{
  "hidden_act": "tanh_gelu",
  "norm_eps": 1e-05,
  "parallel_block": false,
  "init_std_up": 0.0209,
  "init_std_down": 0.0,
  "weight_decay": 0.18,
  "final_lr_fraction": 0.0,
  "batch_tokens": 65536,
  "doc_mask": true
}
MLP neurons of a small language model. Each row is named by its layer, matrix (up: input weights) and neuron, and shows model dimensions 192-383. Each number is 500 + 50 x the weight over its row's rms, rounded and kept within 0 to 999. Numbers have three digits each.
A block is one neuron, or neurons of one layer that tend to fire together. After each block is what it responds to, as a language model described it from the Wikipedia text at the highest values.

L3.up1282:513532608535556456502530536601474509549523512450477566394451499372468508498540485483501500418457590593412548523474515538427604539516450571518514442484498529501512467568478525438535511492507458602442514467483457472526517535482506553497491477578452549508524479491532425529476546520465457480571507548486435524510543519496383494504506354459502557497525480512513524494427485546441530477551503474465490547442577517456460626444423514494502492539555397601439501547526467477459477577537505463490437372489498542447487457485532501472498545514567513553553501485490526510587457478479494531
Description: Education terms and headings

L3.up1539:519532500487477632504510505499466469618528495514476535524525539589452521501559472459479506438532613483547445566439456555468557547433445604462395529514426531397507474579409484562624432482496449502438545435423507484512549548550470519466519378498535405543430563565518508439438466434465475527464515453421463505489518406546461450468441555498562541549596506434511482513603461460550516478453598546510572486551450520399517510477481521532522471531493536606597509504504541547537444536519485516568493468537426529528417453542424462459472514508503511507479551430438519511556516499537524531
Description: Claim verbs and word pieces

L7.up536:493493552508524515507503494490491470491553582476443569503404469477494469439503487499544489480521519451485518464505466583500512489576437553483541531481406467465466418465498510479579619449435399491424473447524484606547433553508441509541448569500516534549482518510523530511410523492601459440535452505527509483490602501467440541534538527538538486529459529437543570593563476603543493596469574497500447497447433451477541463519475511503560469552437487433429499580512524425505468621512486487428536529565545452551557527544547421447482565383513458566527434517625454457489495549473475417
L7.up808:412442618479520427569500364486467509404436512527584553450544513471512538594480485474481498464518532462431545404544425548488420551606524560445466466505487432505483424344535479559419512485499530404457522501552401482597527513463537477493528481566560600540570463492515453505478415540481480383576477492528517510516623511531623491512481530458526541494475527519532531508530535497486485475525498469593528596490468475499533503561576532566445521593409557449538520457427504497433499540624483468431520494476517523502470520478484559465445450522592587588527504523511559531464495491531454511
L7.up1005:526517538561504523469577564489378450387457499597479530488466473511440434425597441555489450555557495524506535557531601504505517460496519463536517480526542531441474356457531531498551448488426508533440506578526470471552534541429433493452518504536421422523606471482507482548519528471403599480456457504450527489511486419555485530525469532446545502520513436457551560540526463431397539463487441460397521517446487542434439549407514530527547486574434466516524548426530474405482471531524442503563513509552535526537496440511452544553461476534442509459534531481530442520486656549411536613
L7.up2139:446496463545543460523524491514511353448549480495457453606467490464419490410529544541540461460458562525534530448522383565483526432423428495497559504472470511431574502531508411482573542462497454574458493462495529547546478489454508484356547441524474607586518517428444515540438465459463593426537546488538488427484637507551504488447499461502522525551534450424533524460551398498512478459458499506432519512493468505521476580621586562430427543549399484530514528466470494460446532436535492431512536566636524553515527532551361443567445521529426604550562549548575507507481538560463462466
Description: Table row-end pipes

L7.up350:501490609504562448461518560618541432503539430542516486518511473430563524426649467460558460554475455514418484573464461465465524476459425595635515504480494500479615459455531436523381464452483474535422423611530489483562399550458579601487410488472522476540473479479424561560483544510503512396524524479533449497569549518505476493504445405541517475528524477463491512582559515625458507571434558506459455524507412518423500513514516534505440491450500573470534573492408433460493491566505536491590481476551481463552507507518500418427480507474537579522445423472428505514496565549438453486
L7.up376:499546479449481537526478539501486394503522514522473482627527459500514521476532469473494515417477546569469476478458497554423483469470454541542446386477573585462500468428540452433483457529560532483495484522466472514533514397477544566490654568569580382513528480480425506509494462412413594407465466567587429509484490498501533522413508577551471507553613542419477554436525500585498532471537533405565506548587569446465474463371483569522490515550553585518555465560466473453418505544547445499499484532592492593567539573556495569513549469536478462517548515552522501482539448543540514452
L7.up1031:523531554550544489581492467546534554509545535384456480542543498531482506600530522562511473424546597482558555532529524591500599593480509482435389501561509487539470463368430437351494461474419497526406471555518492508524555464446503496404603455498520488501641525402557493542527461479512548514542483499445490488450493466428479487492413499453495476458614488411515462401477407424514539520422507518575520450365566459501502429591573519462504466517508543481554492521500501485544551515598419533464426476510519537515524521390538450490514483473550476535551497519484615477476425516530489571
L7.up1213:490470529499514542473396556586489403555525468537499538514557443487550559503527469483468454474542516485503515509439464483488584583453493462574486405532475538498544451433492485501542418481501510553430447569496494572484516504456576530535504504397520564491434492388423502486497558515437529464487526531487430489539506504459594553526526507481413521567556535496389617476591496522525542431439562488478572470437533432408478461531479476533504462461596452534460540382453464441484521596546550456491469523579629425534541550509594556432555479399500492563601447482472549407543452417502460525
Description: Reported-speech verbs

L5.up1096:372539584412548541478530531553489459517611471491505482567558463469463518505566541555496487454524513482430576562517411490503485611427518475502497507505573480493544421460483396402437584576517521448520421439546449538543469476493429453550485522420516551519488481439445435552461477466495564396540409544571457383502516548606539474504508526479513496509557532471445510406615430517566560416499434482458493491504544462473450580533506556434466548541538468510483542422496516385445526429560523479590531478464473480475527564593489506520553547447390518536385485514434571422585530429521507522
L5.up1235:492543483538488503460577534559451537466534409485436477608543597444551541500432576520556542439555515469473562449485488578406565519450499541483491413588486477482500443437440505563502527508458487467450525476578611513450478466487505429511428563513564567515546507476498444437358497510491520492549534505523452432490495492558427455520442482440496510512477501426523620518470453505587502459509493455566566536536467502481542492447498422464468584503477405536574564413426448399554445502535422501445396497487480499608436504430466538550487521586475568579587531434515540478423530446509541454
L5.up2262:398447647499529441483518454563511394512495522514513477630510455451528539505511570526490494449581494478586524548502483545527512437494479543509520524440556591507470445521503466528402536509528602414514489490466433547606445465442487644513438440531467582546461528403501448529481477442600466528557442564478420515440502524441524508454466502439388557621617499506594595587500405557529537510576528458498501507496409424469526507511494511525418454487523542458564470432516548489512578520538550492535510570564511460516513546555529476550484587485528500537553543481441524408464527550431446509
L5.up2294:453507475456522566532477382439458533429474494471446603471469482468557348538449528415467423533499503507507518511479451477394543537468598506468480519495570486531493375427518503427544350491582514436417383457587543472468464462473497581459456502540495529457590538504464406546495480617482600473439492461485487448469445461531497568609483487476535535572504546503538527491623421486426566483510508546415504508570534449560438451486589425421451575382549416509577582505501575461508483538502476494488537461523584479572491507512434470508531460446430555464566587573490638409482438488531508527
Description: Speech and reporting verbs

L7.up520:487583471508472513550453528540455462532434480446522506463524516536567570583607581512539524383452577475470502411444534560526526560497582468493563516614470440445525451543570506535479442408530547429474494514466513463578579405416551474471502421425505484552506599471434493476484506577492526452474528603474443530527468525584535595458506464477507517520515475482507486538498516496483496486538438601406518485485485455517483520555420513509530507494390488470442562479542529451515640536560563474485495513533446581592500521474533440513494477519474551486534550492471482463543507532517467548
L7.up1316:479476436464406521521526432497478483431479578474477408538598519536483596529529410489505579506408439464482475491468467481545489487530496458540442458613392470445591581450428529589518613501466482480571529519461550555512499427484496421454467539535439573530454416523506565455515632529474549496470444503497425485459488494530568581439472522497427437572450461468420531472628516608470533477494490539570517508522476497542458487481522458435526541482494509532537418470545516474467477545539492530532471553549531452467484572483488483435488524427541512492506468413451458509503488474574542464
L7.up1356:493539433568534446436545531503511488423553411517563462553543515414437434509499426489448542456477527535545470533496487475433455467522476393394522467553445524471429405558492505543526455505468482465467556527488525475634502520562469470550405524414481486564424448542561573481540518507468498490604379500470539502529506464435469501398458477587551519517491392446512535574462494573442471455565583544507540547508500461497413516497516471509550463621437456515509523501481440529510551551505438490477436584467488541472511552555473454478562436495450528511596574432556498530495469623518572487
L7.up1399:482554480509498514478468549472490548479438446463577459517393506505491541501535476473519485463496580481555507505496510464475464420497470492503578456543521447485480508497403478493559574533435561513454508529565535456515450498533488425462456481543410549499464625444491465489467523438459524491597448519426450454488535485510450543488528605499462546542542459555564548547492496494483521542477568520544484534449518569510519473581474454553517490453340500455524467454554538462463514444503528467479447529488461460485471608554515469422520484436478490451475468540530552558601488564585629442
Description: Decimal digits in results tables

L5.up783:442504453561548483501502478584456468515466461529523532519521525425482455609568495415489564515529467478493528473438390481532497457458501477473501457535472487523529446355446542410390497482502483472410457514612488481586519499435579522480564671471470530534466479409491436628581510502456563452566460624548535537442560470449513483522528505453451566525450519433500557504507495431551509468558558523528536561410573385516617425471483548508511453530441379582520443480525477559526506462526499497297501479478586473544441524617483535564470441481465537546504515469530450439505542504518435524
L5.up992:498569527483501488600548387617401538466484383498562523474477575495513460507386432461583547502613486481474446510474459488448419534526547484455498519604403555496474436522461432492489506465520446485454478590447506484589468451502578517475480503569385529476477562491451489564497496500488533466562473601522617555543522509589525483479451559546615603482547531419551539521456388533504477427436515508451415560479525350502567467513390482535528519468488420558507532547477457470479481515524464507456481475491534486580507564513493499485423443438463484531486564446498497464577522532525480450
L5.up1007:498535421565490470445594550543492450416541485576517538583499517564518464431452578446577511410437523541507497486418444439443390498376474559413514512592490498508473518456544468540517529414475478529332502517399523470483540541577623512422459502499473510444396510516607508468526522523472437587473438520536547517517489493606498491501505523536458539523559554487450502569545521521515449417499510500403459584563486547549537504531480495425577628536397459546543499502542494467562412536515535471492485490549444572546447562482492508607476581489514493547458492458522556452574484491466545451
L5.up1212:525542477498514648465581433473483523536541405569534464511484539586488564404513552402611509496599564547453541472580479513452422567503504555443491511410557465517469497564465528493509560481534526510508503566499462504582465560483458514408498485435473571523471648505551540577407451501474528455579524541534569506467535523494377504439427569563450502477449512481532598584483432492514539572549572462515428501469492462558583524532438550505532574451386440531516501455478554398498463442509417424523410406629533549510552508523472552541472396462479472559537447444544479438536539522492568470
Description: Period after numbers

L5.up911:457542537566507501464454510398543523454528493453526491496552516443464471503541523550502484423531427510546531486456507468530496587436522530438476541462426483505463442462409425535409536574477591534553456536618466550525463575489535471459459538460447537510517534499510480534436504565456480449574444530528565465564549549513452499456454521542516447566502484519549462564507451526457530478411502450451374528526529496539602508554475366547473484443515511432420459592495547521488543433556569490475580511492517580551494507588470464461517492537434524540571479509539622511452534484564508398
L5.up1569:495556517560496540486482466514464533456482506525568490551573474444463445576516508538457456570517497475538512546520514433471457464439412509402501596541422502527543550519456400512541531483453557622502457523537512482498461485516436394493476582444509437567533506500528523549462534653519466478444447517599466467565530548515442522480513512533559459639489474486487450541494504464532485495471499546503571447522552510495510617415581497416496473506573515534463491511478492455429484524533471501478530550459447621504497461495459486497493465556473532514477497433477556526580559511629550439
L5.up1695:514497597504427488505478429534468524452497494521524432497512427523447516409462516484537504453497550532465445523526467527526536480525493442526487493522512454550421507596485353558470520494425577596463438622476569575516458513540505508473476466536457617610492466489469466597484530328377420485580561533501545497522553571461469487470458435537573513502499528536532510502574504516525496567513564486585560501481472462460580505490526443504528569470537525490499487469466509489499551499494576413491498489508524550498427489517574459484534511547485545586549379334433475543502539552549595468
L5.up1937:546440445511511444525477391561577592454551541445463498555559419514462485485545516536461375563465572480618579502364471454496541480530445472491478471514445563493485574520570434558555490502449552495431518450444477474584592403491532507454470465465510538540414460481481470500517578449440538457516550520494468540526577551572468530527556623557518490501437593465459497481452524382540501480480479482549434439553533490497438481463596546431458458484592492497494538454475480515455557383475492609494473540489530542444500476464528548559530441458561591509570498399442537559521545603490490523
Description: Decimal digits in tables

L5.up101:543441497546441560552564502512429534486512404479483431518502512477429482427572506490518521445462520522458468543549448495424525421464495441472486496541469507524581505432564468494494526495564499457448413505516522555609397490413497556427444542553542611435482440505579443504554459515486619471529431495621544526468543506493519460364465473453526507596453521490560505520519481515540453437513515495475549567463548485548546438508437606357447546496445455516628532526438477456602512434509555441461486520461460544527464572508513524494427565386456505514517422528498443514499612548617566439
L5.up429:577437536555515486439533538431408450469451408469458557470476525442436530425520507423490549435431446599560522504529433491495504398481536469492547499500487506526474434439446403474436493498471553548399404582565520517481494475471485514503565479480504565491556510466567457625443503623497621465516523498495466528544540464507426485423518411479480529509535532468506558525394436613528568522476498459472566466550504518553508546581510537507460452505588505453544496518433446439564473540613527469459479461550542487513440518540555534417471481516410610543514560502481537569399528550536601491
L5.up1709:476505545577630526540553491528437473476495531455488458559490420508518504500508569519496562473469471518480518500431455454436546546486533443563544494551477467406518473504527521555497542436523525472479444448571483530509463475440501452451566544470494550547536526545476375513454458576452580494562479511487527503487522505516468464460538436493504520568510488460509513544437561591411498383495474461505554507500544499442584538503459442464580500508461512486511419593433530484443469535513479467465437410550522517575513490464424532511486485469415502561506418509429462654456539404486480563
L5.up1928:445543632480569589545520444552441554496547430452454462486482438418528531527584525489545541538426502542487499505541501396471484554565607460470567503489466629480506475389422478510494517508502491481486483459486577547512485428468502395403552568447432507431461587449506462510472514588498507483514449465474517469498484553481475439552466475462505537498564524439598459552455440516522531421502506424454475588449515453470582487493512518544504456413427379502538462627477477445579477464541540530466510508502515552485437574462509446451463537485507520511494471525527524536442488464526584495
Description: Mid-sentence coordinating "and"

L7.up581:540457551526519456583541463572408511422535445456500552523442460425511499504504455501520463565445549452452486566508525558467464493465467488453541469502535521511516510512500400496443501446603585469475432599556493488541513483507581469485544587619503504465475541446552507435491553465473432558471513631582530525480510507649471467494486501581496394464495504535506505468551407467525501458476516500516528541447522504529537520504476515491488506478483416385547413600466454481525550563523522532468501391497427502513483503389488507538503510479546542568562557535410540448585496490445454455
L7.up1397:555554513459487489571509463543445424567495478493500466455493461483479503475572441447454520400521500489557437469512399500432478586529491370512536612478465447442540535530514449524514414537570485421471413446525509574405489477501605481544507422475507440563459475481500479426447569569525530465498557512511463448450435515609492629482512613457509477534407448485402535427517577446551524478417510527444456533546526493484503397557395477436524533445456486518622560516469473455555419564548479587466446416509512521558554509524482553522464478475495550433444541536523502557547470497436509496
L7.up1406:476500480466528509512484421508515563549474495523553552489536472438445531525556502516525473504513495541395548443536510528472440504447527474540463599580594564566461462550437516504493501477479530538480487570593605524475484443505531546512475566603358512478434569447427556531429499465607529498561511480414523488458441509572528457467493629461521528592619482526445466496436528509561466489497508435454564513478579497462538513474503484526463549535486471477572439521409459468550411444537544429554439417516473510644601481512472528459424472540463491529491557465470499550581475468453562514
L7.up2118:564465480508470562581524469569383544366406559519441522567495507434494566462501647460428405486489510545426630438507419482464472439550522477457450519492553460540446503427440430510547463478495522441433513505485433480556471503461471485590488529529506489480586525407522483482399582505520471537464503629488461338470495547505500487452485461566553538447557501473567557463474491430581463539464513428515417487571537399520484558578547584594514560477478531555512462556453436499500522562491499469536454492501484517510559394544493508547561462445522488476530496521437536489523485583462423549
Description: Pre-head modifiers after articles

L3.up1087:487468525519564481585501496477498466465580492420503488532448476431443529479447405485557505432410427543458550477509410531456392505453378479484513546478533627488474440477536459481512563504503445538472558536523516586518468492476593500517559508472436531498578424488550466491475444463553617458396454451545505478452556515500470464474477540425504464508493537481557469504565482492411489448435538496510492425475466451398518600524515515409486506530451417428599482532533584454476580456396566532505559537505476499505513537477523471489401518584559531494556537527542442464606513508506514408
Description: Table column separators

L5.up778:486551502574525470513553448471518464508609472401403550485485471478388484512475564547534512458485532470517606468443468564513523525454454568492566447483499560516468454512474504421605507442432470471360507463496491478560541465464519516519515406399536514479479523450605508510512538437481478530420541523529479474499495491467471602492507481431488489548517495546540554496531384503543595498454578569419547471522587468478461546479484459499497441498516488516531497484613542494489536537563504469549525558551552435529553460468540494503438553527497547540508568505558578643428444511516493505
L5.up1338:484469610481538440510504454545494409478491442445558459521498466448427558559567545368572592450539523511444461542501499508544482495510421603443454585446524564452481366510504497483496558520370511512431534519488420499506394541499496577496426470509539484485614535489574414507479504540550529468522502500498489492490536579472506519444483515473558551563521479560525515606606444525469468471480536486517473488455501568555610573541448516509511543522524504484529445561491533510429558502469544531425484481476628493568511472492461583551505559585502592490466498580584527427505523536456426460
L5.up1492:465508494544573498472492391441450566474530449484458514515507555429460556519540473402608580466508521610409579570463450459425505529414453505454523580450398532470569493436450500455512520496590500547432484457460526511558394481501568481495493542566443477450528595507541481632554417519423494439497469547531454491441468507524522462483511453492549553495506585499479378594496520469462534444488516490472526555476562459549578593498454542426547594451426585470502431553519479519560494551498519548503453443421487545403491512542587434525562496521514559579556485480371486431564411506470474494
L5.up1523:499509459497571521401519493474459454476626492465474436477527544562467449401592436519559545508400465520396470522566472533464587465513506451501494560525564525480568457504581448499425482532637544539489472487527447477643538534464528555465527497464498490484547448478561568578527495496561506506558430549477495528567540496489434471406467452465513502566420512565487548586567491537561504521449439561473491550459520524387438479517465434541504548491524501537513477488467441498561528551534465468466450454456432500504517479510448370618564559562572496418480424543503601526545482504511542551
Description: Structural separators and "of"

L3.up666:458539486468459450512512525621513557526521419530498480421476504529592594474520578484478613576452553492476481397500578564393474464603511529456419604459527608540559528481470518491535482494433512575475545460470573415485464440410528542461518470453422433433478472447412559518548529497454486467515527468440473477518540537441479474619487573613477453456578520544427474414566520518442435494596483511512430453552568501448613521536467535435555553438557558523468493471392470473456462558556429531520520469575466404532467570524547498477392493494509504475504485447448489416459395525510518540
Description: Word continuations and connectives

L5.up369:548462581522470577496555501449496487473559415495455524537542578486454512537489457548494547481590541486429553458566445500483490506546533507471472536438600548445514528487507389418497549372522613493525444462490559466640485523423560508466623561488472579512441505439570484513558462451503474423564432481452456557574593468619444478525412523461569466514549540438495502565489445530491496517494549453494469408469502436518570515521498545482449590478490545528548514531426530553506527432492455525507434452510461498408393529520581517442463500465431502485568575519479532455558489536553453539
L5.up1018:546550560515517570498492463541359509507517445475569468475521526518474508450475478536517420485538475464426471542461592400508536428532466530501464519460466461476500550491397507493593483407652487453438481562595540565581437521487554522463492478519539536568527566431527370546439537473479442534521493607488384429555491522428450474409429550480470447563537516515510581471491524514542534468462579422537519398494535607522525505464546518559573540408422466523462505481419480442526529559533440467592503418488552610579483584438521546508474485484451609565576390433493460503569541527501512582
L5.up1727:507627588532507595505525514461448549455550478504412469423473525430437526534501433447578465444526528433487548565457442513473478481509453534400486623525407534484556478452514519460629543480601440593361419571491472520476456570464517399565519522443512558453500573402566473481483562470536468504489482502629551410570563547486518542491397545513542496579532527495581518536519501479512481537376610364486460482405473429491483555571465504474558555437478388507511452496471540449477551547525499473471470385530473530594510518528574547500519485551479563498514520467501460448618484476555596513
L5.up2052:466544584506489532384508451499514532531498474479521548460500557518444496496438521584534526431570616548470465598474456529451549486493468457494555551507505526519481530491510520447476556458569538470523459534499506436491473472468532510500481520597497617434455478476575404548494481460571556511600400569480633456441574547488526488456453409580470516629465487455436483483522534443480517436487502519547517445482559476527583564558523481481505533518508442509466415501487455446571499543497424557566393420527448447515473484573468536437526450484497553459547529545514517390528460464402451577
Description: Adjective-final suffix pieces

L7.up431:591447471498516541514525526516489471437474465452532564458580503500561495476548506520460550440535508548355440580537587540575578422540439467571455579490568460446543516606463535601534412502627545473523431524487474439540598529481442524501395458477608481541591572390436429535521554519563403499481452551440530442507486522482498446481382554533513596417550490476466445506568488447466477491447495487540475509634505596493495471438434436442610578515455518442542497512493489463588498497539504431482514440561447557455470464490527457587503572581480537545473581505534598422517474532525492492
L7.up456:496451463439519483515508442508545435524451534534528557491541447499531488508472542475492457513468447515349531553518534551442505479508495450509470408445536464583479503440402489409533513530500465521428414514471569396520600408460443505547533581534501536569594520357562528435480523564500436454550475517446502478480491566608519492570494478463536532540538568499636453505539490511513546437593486543502547546490549478473452580574540471496517446564468508506494456501507502627492444482595511519454536493491475492469456495536479483536556494539428467605509458457506575463450450412481542563
L7.up938:458526457568599524421546589526503515409545557499519454481499472464490469508514449479535499545664559510603532534532506522453493506451494372502501534548455518494568542527576413500591374493533592469463450489560505498583536446499502528464461502479570558550531570438503524501527591443534483469534493612513456505467478435483494496552481459483453476510474496501535503496581475446482548528481536443598482549508538434492511431495523444500513505495441493501530470558509548516483562551514469466523410489432523488544521493478477401508593490511464480489576442516439484450590520590496534504
L7.up1586:502453539457530507498452464565476504434497523495562444440512547424476506526560548474489490521431546515359538550515481467459537442552516389412397526644455436444529496442518444434573462557454479437456466490487517492513515447439423610553542522507468515531482492457507389502412493574515495527562464482439529388592551495462403480476417508501546406550468558551636474512498522405543534513597460428614542485529595436514507547452541425531511481567463455457513505516523573483418541535519519503366508415553461492526482431538572461469572487500476568519554471469498531472514483470589533460
Description: Words inside formal titles

L3.up2219:474506520481573483530527523578470501467515423524538580446500451387566477526573498466577459503512500443487521531479400512410550393436512433439478521469526494455575493529436388458509412464528460501467431656452488556543472540502556538569581587519481575497509521331511532565473529471558435452489529525488512430505484504582547508508520457473485521533477437509451414439609427484533627558455553532591415457491552450455504511511535448512552512492577489501568485539535523427525610528550462527476448471428526508526476491506460479515534477454532512457553480589440506496576447471489520513
Description: Predictable name completions

L5.up163:501554557604592511431517518507430509458546477580475487503403523561387488479504462498503573574475547511549558441425398636452492494524505430520498517432537500488561491457473503400544611476574509609526420530584461510561407529519558488558501545538427449512439549494478536529546446482545439415443535521538468616464514482514471492521429444572533453530580510404504472547497527492500526519531590459508515546529510340439548516577475435454460520554467470516570499581496600500539524551483431513475549479521552490541544407526507555433482455553468396480436565558487452463608479607467452535
L5.up948:505436474496505514513521482424427527588517449541514465467536457421486475566569573522458442432519566533503467512536473492488550537499501419488466491538531471491453403535488466488565480455523502452501503439511477531484539384380520516541442524573487553468495546463497454446408559437313515492546412576524405490529477570494537545423505498467469444587448508481447524461548497533547520521505518436517573505503606484502454488503534582467438492567573511495491432545503419487609523460536397489509512452549500493543443552448464532550433480499425588595565513574454476467521590585549564397
L5.up1460:535567536527523602561521478622462451471512421528460438562473517622374562413529365508550484509448478576570536482533471570526564529549457524516524520528494478411485518510446467461516599524573513570519452557486534489594441429405522421499523519519476432501452553499477541576413459457385552494570561456578439521409495538598444465478438570546478523510537551465457538532524486433403539551443564419466466563490491391459504446518470505529484489455426482521571390509545551489603532596480477428498455422526505492534491513462488523538495464388444489552436456531463397509537474645535500617
L5.up2199:545473548505497512547546539488419469511536493513439454451484479528539504507562373428527468514518566533506496564471447565473574495487566490478592543552575521538576575425443396437501461451531498480448404566593515549575447392448529472469560529410528429490484390456494560518659552497422511441489483427549430523467477471621560531502450550535558573517549446524542505490558505461484480470479532477508494547510512388521548496471427452468461440512451535517570559488505444441558450509523558477449514463416556476448438543557590549585488445467509550437465480485451489538597505470473436622
Description: US place names

L3.up233:516433613479516515578445504548612488439444548575462528552519478440357542555552523508440522499505462540548503484495468464495504551463522525470509572585343600569467502457525512460465513597413483402443488450551438519498488506518508467535427425527529577602514512465493450500451503563508552472582436547491438463410539567514438538508517468517500517550559478385485562433606476527497539449541456491504557553512522392549520536523559465511542477444547455551483492560496484376462469417526447479497527433510543550471477603481555475454508417557523518494480468457471553497476458556570521509
Description: Connectives completing comparisons

L7.up58:518453602456545528561461550571460556429499484389439526577399478535479477562463457441494551533541482487481458490503526605507491554545448428383542535541466581538529506474488485432545532481488546551477576488577389525481530388432517482587384478519509510599612444510544413542489502505465532467533553562539479507523444585568398475520431511552450488543551536508509558445457487571526485509594564476570570511458512523507579440467480446493514487418589489548483398564565505531553496504523505531490497466491489479571437503424460503516559494487488478478438510533534487520442470605522431494
L7.up560:533493501523584596505532497448556471448567486513419519584649480386480559525534469479529571575537442459487511460404468478446517478541442480461483433516458548511506511426563473566534498562475516505450467443585488528524503439480504545464526482528613498506469445550565439536546473507449598402471471434461502397522493536538438517552457450490505458538526489366503541584536476544390523427454541457459503508498560461490517512499515461472497471480598517580468377494460485477492445380565462423480440432546467504539463523475516513434586510511469549415478449486492442528454429450477527488
L7.up2209:483396597493459544592550473537525410488498497521483491579562495409445550450467382505460427579498468594499569501456435556466506500471471517444478476540515558480475445432562484432464520500476554577486453486532556516491537489476450551454527516501544541578488443501523488536518494488461577452466432492587549453504435495457507547526424519541548495477508552322445544463564447538398462446487534488508517539464473339432524519515483469442495525544450524488509464551517443491533497488481442534416574538592545482580439522548517476473491532511500453552588431415512437539504455494466519606
L7.up2230:428530506495528601517599496594455439476462564500525517473532551473573560553548495548523510522491430547437445482418424489373507459440515485494581547563408559553520482463495530511486466601458441464489451576569458448470482365466528423473522540474450451540430466435539544498607445515409553399581523484534433461414557573479555446539477499454506531581553474439507507514516501629451438444386613514448422542593518431439597534490539525423507546500514484533517539474505381488491548479487533450427506527508612505506390464551495486356487457561489585542475500555546510527515444538435547623
Description: Coordinating connectives after long phrases

L7.up148:495494481521475545499468428548511393483515604439516470497499496561481473479519479499542521586502511507554486458533531553484442521550422456431516468442466442417453535471453501536464614534512501462481502538466578487582431502476484502445436486484529538553536535489564503596469468508425470503586485547679535440483590486482494486508516588575628523506575505521537518505512382436476538466487515584492484681527518360533484512639527432459467483570360502491521421554470556427502498557551503476496466458519509453600521500534469489517540509582569510532597431494431466349444515548528542456
L7.up335:452497556419551478611511487524486451502575501530516523496576559465466408501514466527513522539545431461468454429502541416436486506540472526465468457577456494429545589448511444496553617514452489503484532525453581446455444532463538450512569517516440524474503493462477489522494537519491509481514479491603589513504551529471512561502426483497586496478555490476547525596449508472481405491519556574576459536488460448416539561485488458534521439511468530493552551509501553476426490553489442374453475552521557570587457389480427498550527468485471524513447520523429549447456489616430520501
L7.up680:461512508470517594417463537512524484392534532461531555489489506514518550422461513457464574528438477540464522444444536523503524514548443495517543397506525477466537451491478530661509468433456480447489477501580444554479533588454466497536530553405463561471431531521450512501489529502553498358545456545540432410522550480533499492493479511598555520544438580407482533520438491495517451551562523487510432515623486461440486501523486546595467484435559414508549496566417433504466654527486564468565426560600506537604514503549486499529516480526504465541484557471655528507466543481507439422
L7.up2077:516527477555490516489605509507489531452579474476415512497485522411545524456485519497655478500417489470551545488494531520555436485482508461495558429557510533510478465522491448438517509423434432470471447513479545480500493469429455451489484555476496490511474361479516476629479482517564510498487538444531479421498485536493476467566477472514425481461515592497545535437533527533470495564530500528501552455455470457492500499531477459502487536578458538541491568469545479452502445566503505525492435536627491532565468558465549447463554536531516574599543603456515527492413537523465616535
Description: Decimal points in measurements